From a checkpoint of a small transformer trained on Wikipedia: 19.4M parameters.
MLP neurons of a small language model. Each row is named by its layer, matrix (up: input weights) and neuron, and shows model dimensions 208-335. Each number is 128 + 32 x the weight over its row's rms, rounded and kept within 0 to 255. Numbers have three digits each.
Before each neuron's rows, "fires after" lists the tokens most often just before its 100 highest values on Wikipedia text that the model never trained on.

fires after: ",", "born", " and"
L3.up245:097131094128123207136135122136186121185124147149083138091125149152207137120128154109118166129097137113068226176131172060132163166126138117149125160076124150105171151074197133158167142086100149156125141137131121132144075066135132069097091079122087133107087053163070123116094120255178160170126165166107142114057151113135166134137146095135103097120110079137119165139068124124186060149125

fires after: " G", " g", " St", "ost", "G", " st"
L8.up631:153097123102152120174161135173183110140061214117067165127142089146109092150145144167100135146162123071114194153108100171142088099106115129153174088078152147162131164038159137145141095133101124202073173136102154098141134128076140144112189121101175156169101196095178118121123108112201215099152161145178135063171170058117118109092106142130158108109124085082192087106119119123152119113140

fires after: " h", " H", " sc", " pro", " re", "h"
L8.up277:143121160145144118149123073124145101129058152116084121083106156137113094091212115174129075161131130198144114096145117169062153172126100113151121135146142099133132089153144120063135107146134099073135159113153131095138116089101183128127177128169109112121142084098091162149174115195154145126150082145143103070130150108115096105152100121118155154172123104140173091188154148115148115127082

fires after: " g", " K", " G", " Az", "K", "g"
L8.up55:124138195130104120118145141173104083089087179129192114169178216140135143151164111033133134090115119105169154075118142174163110105169089153150061128117103133197109122129120173163122125105137060168102135081115132079120081107072171101161073131141147115116138129106162053167068141172144169086145162085143125112161073033119115122174165057143158126118097186113132167068175129109169081196094

fires after: " ", " O", " o", " Com", " com", " Lu"
L8.up669:122157166111089068145103109104147141128205163063110137093081142141113043151115090079162138123095107086069120128127164167038097111069152137134104146181040132121118147133115203107138127098159124133157114098120149103137142160099181186063114150170120126125128135192171126204082148131091137116128105095104138103141143126164156115138102134090109070143091101111151151071165106160174088153126

fires after: ".", " ", "8", " %", "3", " points"
L8.up377:114161157154121105192116140161128126156153182165097160198166152111130088145134122152128105176100134145162141080091128172134114209113132155124121131151129136109119187063132117158125089112142093144069084113104067112107125111075100065089153098060132137123131087147136102146078117066170120146137099098140112146106118088097126135141127143118172109065160165105071103144184162109114146127150

fires after: " un", " Un", " dis", "6"
L8.up58:097180207167140113106077138086176123097140149129098131141138137134116164095123103159091170189123111025099192099037111072141077124104107119109118106122160140154147136137145160160145118139160140120122125059163142093065146124099155132109135178132147090123094117141166116172100115123152082133114212100170117161142111100176145133124216146158076041112144145106080110154170094115117113137049

fires after: " n", " N", " more", " As", " as", "on"
L8.up951:129151106175136137147121159164138093091135208120141145162142129113106119142123129107189102147118073088094170102164130144142208160117106139113084099122169128115143134116130097060108088091111146095157166158072128096103127104145146083134157152118130099110113131118143114132139085145164104127160148151065142077120171110116178172099132159127079110149091143162136128210136195062103138112109